Weights of a small transformer language model.
Size: 16 layers, width 192, 6 heads of 64 (1 for keys and values), MLP 768 GELU, vocabulary 8192, 9.06M parameters.
MLP neurons of a small language model. Each row is named by its layer, matrix (down: output weights) and neuron, and shows model dimensions 80-175. Each number is 500 + 40 x the weight over its row's rms, rounded and kept within 0 to 999. Numbers have three digits each.
A block is one neuron, or neurons of one layer that tend to fire together. After each block is what it responds to, as a language model described it from the Wikipedia text at the highest values.

L8.down16:466462549546540583526508557451440563466476497492525487513488572530545524470549534531475497556529457507555487468458422453507491507438526487491531564442502548523556509485582468525443477453503497539477507487453553510454499436453571499459485483518424463513516535521531467439541538479495439484
L8.down52:422512460568529545477509499488516521524450531527547469525549528469484406475517384539470505506542515552519465486511502489553517496477525537490512472572533463506481563521577441493475454581476441510499441477514490473527561499457492492446482471486462455490510485402470474488541500521462468585
L8.down60:554431461488445486452500512555500539496477491495516455501551488455490471474468525535448539495517452453490497451581548453482561582530592478522469582476503591453417486463498531591449539543491489578484549466488500478437451628570507511466497542514490540500481525549496523529474508512550458503
L8.down180:525482509517471470485449562477587475552475450539521484417557540406483473487507511523510509568501554520523595454476507473470431541518530485499475508507486567560521490486470499523440426492478485460548561507470537461414518547475470494483513494447433501575553550445477566517514518449533485490
L8.down275:512429571550456503505513486511523510525490496547535515540471585493474536475579484435495520445461505510508433516551500533521532468553558475510474531513410446491433590490575542486460449464440554504542425557495486471487517485507477524401496500497433511603501497512463480512489481459479398501
L8.down282:515531542511573404506457563483536454518518489523459565543504521493425404509478551544550477595478477483521445481463520477521492502499489490486579444540467445411458536405562526468535537518590455502467440524520501503487484516451496457496465455451526541518474543522493494559524416498511464515
L8.down523:519439490486508559590473417562441465497528486499504528478531422526440520514548505480523508512556508529459491467441468473451561511536481466494539496603555533519566537517452500505465529464520554470531484564470518565569566494501473430442533387461470513472541452448431440520458510501509438513
L8.down728:541525531462578496465502494486534464454550464522555490460518520499434473514520535512490459426456503528533444541427562497501516520492456433511491502535504561460509458520529565500501484535462508525567516497501496516450567398502498414469513521544483484562467508520528499421505510451525519474
Description: Markdown table separator dashes

L8.down28:418522497498530447542516451515550508452469528558488494513494501522510504519570552473558559534507486485466542416472463505518521530514384545531507490490463481489495486462512434477526472481581501434521554384474418523534436471482494528504468554487514539453541502488511441508494461491501433570
L8.down45:508450524496522522474429475526443499570499575578433442516506486450510489524477506468472538445435478550474464461457496551507521504551485549539592526540474523514539443486541457459526504500494471468416503497527496560547524549544513463502547538474446461527486496539476606477566438471490489540
L8.down71:500575432397483552586508479420489547511480432509507483507565494536489481470460487513487513470573510576511516570427493460492480537486500529494475521514495526432474544493536400496495546443393487497517611476548451465465538542514510493487557435496503535493540559462542469585511528434495528597
L8.down145:508604540505489564512471506464545503466482482545467531491502491507496509503504504507503559481513533585484571470523505458470477583499522437488545514471450499515405553448485515464508435459530522468464488456417469427512502506513483403542539497487458444557467580426494512539545522611548497478
L8.down361:496547465611487468470449485466497517518567464541526537500457485534427433474470520539481504549472516572500514473454550520507541583490455493471503578456446500460508456456575517484517453559372485490554599481473510451510542496486587416528464508538496474496519546427502460513502476444469443486
L8.down428:481425444508478487467511541465483504462505540537426488549462505470557516494494509527505494435544486490524449461532532460479565474513477531478560425460537493401439542518470451494507495490547505483534371506516552497561492488516544539516474503510455433511481489451465574503544514520437523490
L8.down580:551483478462498495476527502531525550471518447480442510488427434491539503506522469478541541427494471475486465560521432528533499444418507521521580491469554460468531538508456422481514509518480551404600558511483492536550487547522496543498436484486556509498474449492505581484555542502522519547
L8.down664:496642522490464510513513504512495473424465544417466470490552432466490447510553500485488544491506502454460510533475513567524585520518458491534544517475587425499478495501430549467512457485467502532429629479481469521496482534486503490447551515481544398544559468502586486481504523488506518476
Description: Time-reference and heading starts

L8.down285:471593512525500466500489444509503576511581516500457553427486467443406486543535546487478480467433506566552490494488465497503494502541514478488445499516458498521558487493539519464522503534380524484486644536455487522457515525519516465444487560540539495501543519526481454580523441473493476418
L8.down436:532478542535463476447568503542498537520463451501478569523529498560541585462502517486535510559564532507543492502494553501542467478466419530489462456429586512447555455515614488506486489505526493544500389458526442435534505514514495542480506524495495499484474476520516529500505461510430574458
L8.down454:520494498489494489480504484468446456529441565489508469467491523503483432484472535495504504469544508547569560472536537535487542560507416439475437478479499516549525472505558446457555458590433512465499546506466470495493509518453472520524525571475517572491528444508525471497525492452521546394
L8.down502:517570481497509487462529510481470500497477474464526474486472492470444399462473425459527515496498579508534558503507529470468566463482488468522597589481482479530457497469589453487494518461469479496497642515510518502507492497429461488506477467517515497517537545538491457506515482559517514476
L8.down588:532441602503555526449463439470512545426471547503531475527543511564497454529475495486525474488533524565420538447511500479481493563473496445462518547459555461450586523564517438524472438581448484470514606435560552532474596444511543583471511494497543469510495554463472479478563427496463513464
L8.down640:405484527441445501550502449509476532552533438547484502454578495492531461488532520501464505441556535511559522428501539523516467508488445503491497499545496533530463502495479475552458564441477503482456540520419479529498499529492507528448499569506478520569515519478475439497546452497417534482
L8.down676:505569515565499525489419448453453493479522522493557519487509527433519455464447491512460439527459479528509562459507512552472494529527477486491516572487491517514482532562543472500558524522452495513493751527479478480514470457483577479507480457494428466519574503450534492454493521496536530467
L8.down717:428580495545481545495444493514491493491503517486471494449415505469439515543442469506501520462487512553516520537516523469461547566570487563488485480547491496519521493567542566525578546517507531462544694518507511464537481513500531448497506545526525498441517556457586472500512492441477496454
Description: Article a and section markers

L6.down41:493555460469536544597439576512446487544528465515404524419510488455497533574525495464570448451562512531476476501464535545514460528546545462509548470517550531569501517547578509494522512486488532453497530505543484495522521514469463535499505443510428492588542508462469488523468530475468469490
Description: Mid-word pieces and table dashes

L13.down25:502523516516541512440491514553473465487446462466507489471514509478530553457498481533559553513477461484575478531544481547584543504486494473539544544472520488522574506406533502496463509513466509567526455509526504487522591514517549473458552413475527490445502474546463440529514419420447476510
L13.down55:496585465445467515522497524546480503487475500437549492524457478553454468506450520548554546501530516491540467505481481465489496483540482437458481598539518510508570435518453504475477410502508555521514613496400519487497478481494578464599518487543557519515503519453506481565465477481536503489
L13.down73:530458484451523543544467466509540497548450489500503558483517521508418489492431442498493502528525519515484538476433516541537432562511448514542516430506469445567533523497477552494458525530530541417495506521415499472493493433481436551554478508503438490457501529471505462483512525493441570584
L13.down257:530442492408530510527444485530573503560423473481432544430556473515488494508482526565458496469439524514491534543487471538546530486474477478507468583476575504490468496502506474485466484533475492501502485527503487511427551482446520466563489468499519521492479433484565558517466526573453505511
L13.down262:476441575443433444488473544517490512569511484498530511513572482529480390518475502551556549530494522540539515491534509511504584532513505520436492522545524533471469463449504474540468432528419498521510442569530496527510471579563492437479477498493511417501526456515541552519535417501530463523
L13.down382:586487454530538459505374458551505443458505456521536545470528509572527480577534556541468475582482595491528470521469492433506465507490537506549566538450534512494529494534513468492520417504501542500470486509524590544501506430508500479525439485464465490505479556457490514460510530460533481514
L13.down597:518441448566500479486457519506467427518407465547493471468544503544491486503494485485472471550454539430487542498497548543480579474541485509481551567461541528487569489460562484519444454501481530447528472494464449568529529522488521443495578482504476508491528457540430512546561508481477491561
L13.down674:466606541538504444498492542526531466496478506533534466528490530522608502480461539492486482524434490511472534554519523505537554501512464497528468531436540501521536486489567460503502533542513493474593443507510464407547553509541489399553519485512508484468563371570470524506474469515507520522
Description: Table separator dashes

L6.down212:554594500542489405516499492492483495507490549524497424560506465533500494499490492449501565470547534469454579488539526474503536505411519481537461523442471464489477514528448436527517552542501476477490601476515547556447538463530541440466425510636531535485479549538502472443514524561507413489
Description: Quantifiers, ordinals, word starts

L13.down46:466534525520501559428450522473475514489526536458550486438527472491554471450505519529548460591543455550459539454513485593524537482451456477474512466487543562481536522475484546478573520540517538533577432460460484548554519576496624484450470459444490485430540529559531502453496575506560534531
L13.down185:527492559540449487537468447523529471527461492408538482482528460563555489539513480508553509539499489523531427521542530556508543513436509538448498535486515516461516546486457437468548407506573542488499457459517544556526453507471565472447580464494494538489567467456467479448479540528500517555
L13.down298:544446473468498559568584493495470433501527461459528452531494455516553392528554525532451530476551495480478504495543511572428510488511527512534599497576613499424528470478492559466481500548494530526517386448468495534549524499520576470487480549576489512506544457486458450488518441495495521531
L13.down379:454455522469476458511474486506464522579417523513421478613535528571523497526554425581534479561540539441461482498548457509460512475506553513459522562525544510452498521469485496458515498552436552500521604547524556455492506467483553512538483437420539548440486521508540508496485461537420469579
L13.down401:547578482492468526477549483484518488412558433494596454524511510529506570565510459554521515543449462535464544492540491452495491517468471441504511533430499464547545503481505437468485562528427482550507538496501469507515482531539487569504548566492507595425550518530500489467496458452492485469
L13.down447:514442474482469508544500488490482518542475580481541498492412534403487459561477497487484512559481451526511484633457513500515480484501566525451506525504493486492517548501548472527488497514422553470475562483502526562504491431453450585503515576431447473461509416451550508492413523498526405472
L13.down666:539547469465468562483475535501495467524519542497567453498501556456492463471457460502435531581555473451449496503462476506445519447496421536490508525503542507517503497529515536461515522499437548462515717518520509496514519497533502476530482528535465487496513431445474469462452558481574490501
L13.down703:545512524469477450548531513479523498456475401504469489467506487470484466442509518468541526470525528509524553583471477540481558497531462468519423461480413465589581479505479501460486513513558492455492369503400570523509489518551537447528454532440443518470532451483494505474473491478470518495
Description: Indefinite article "a"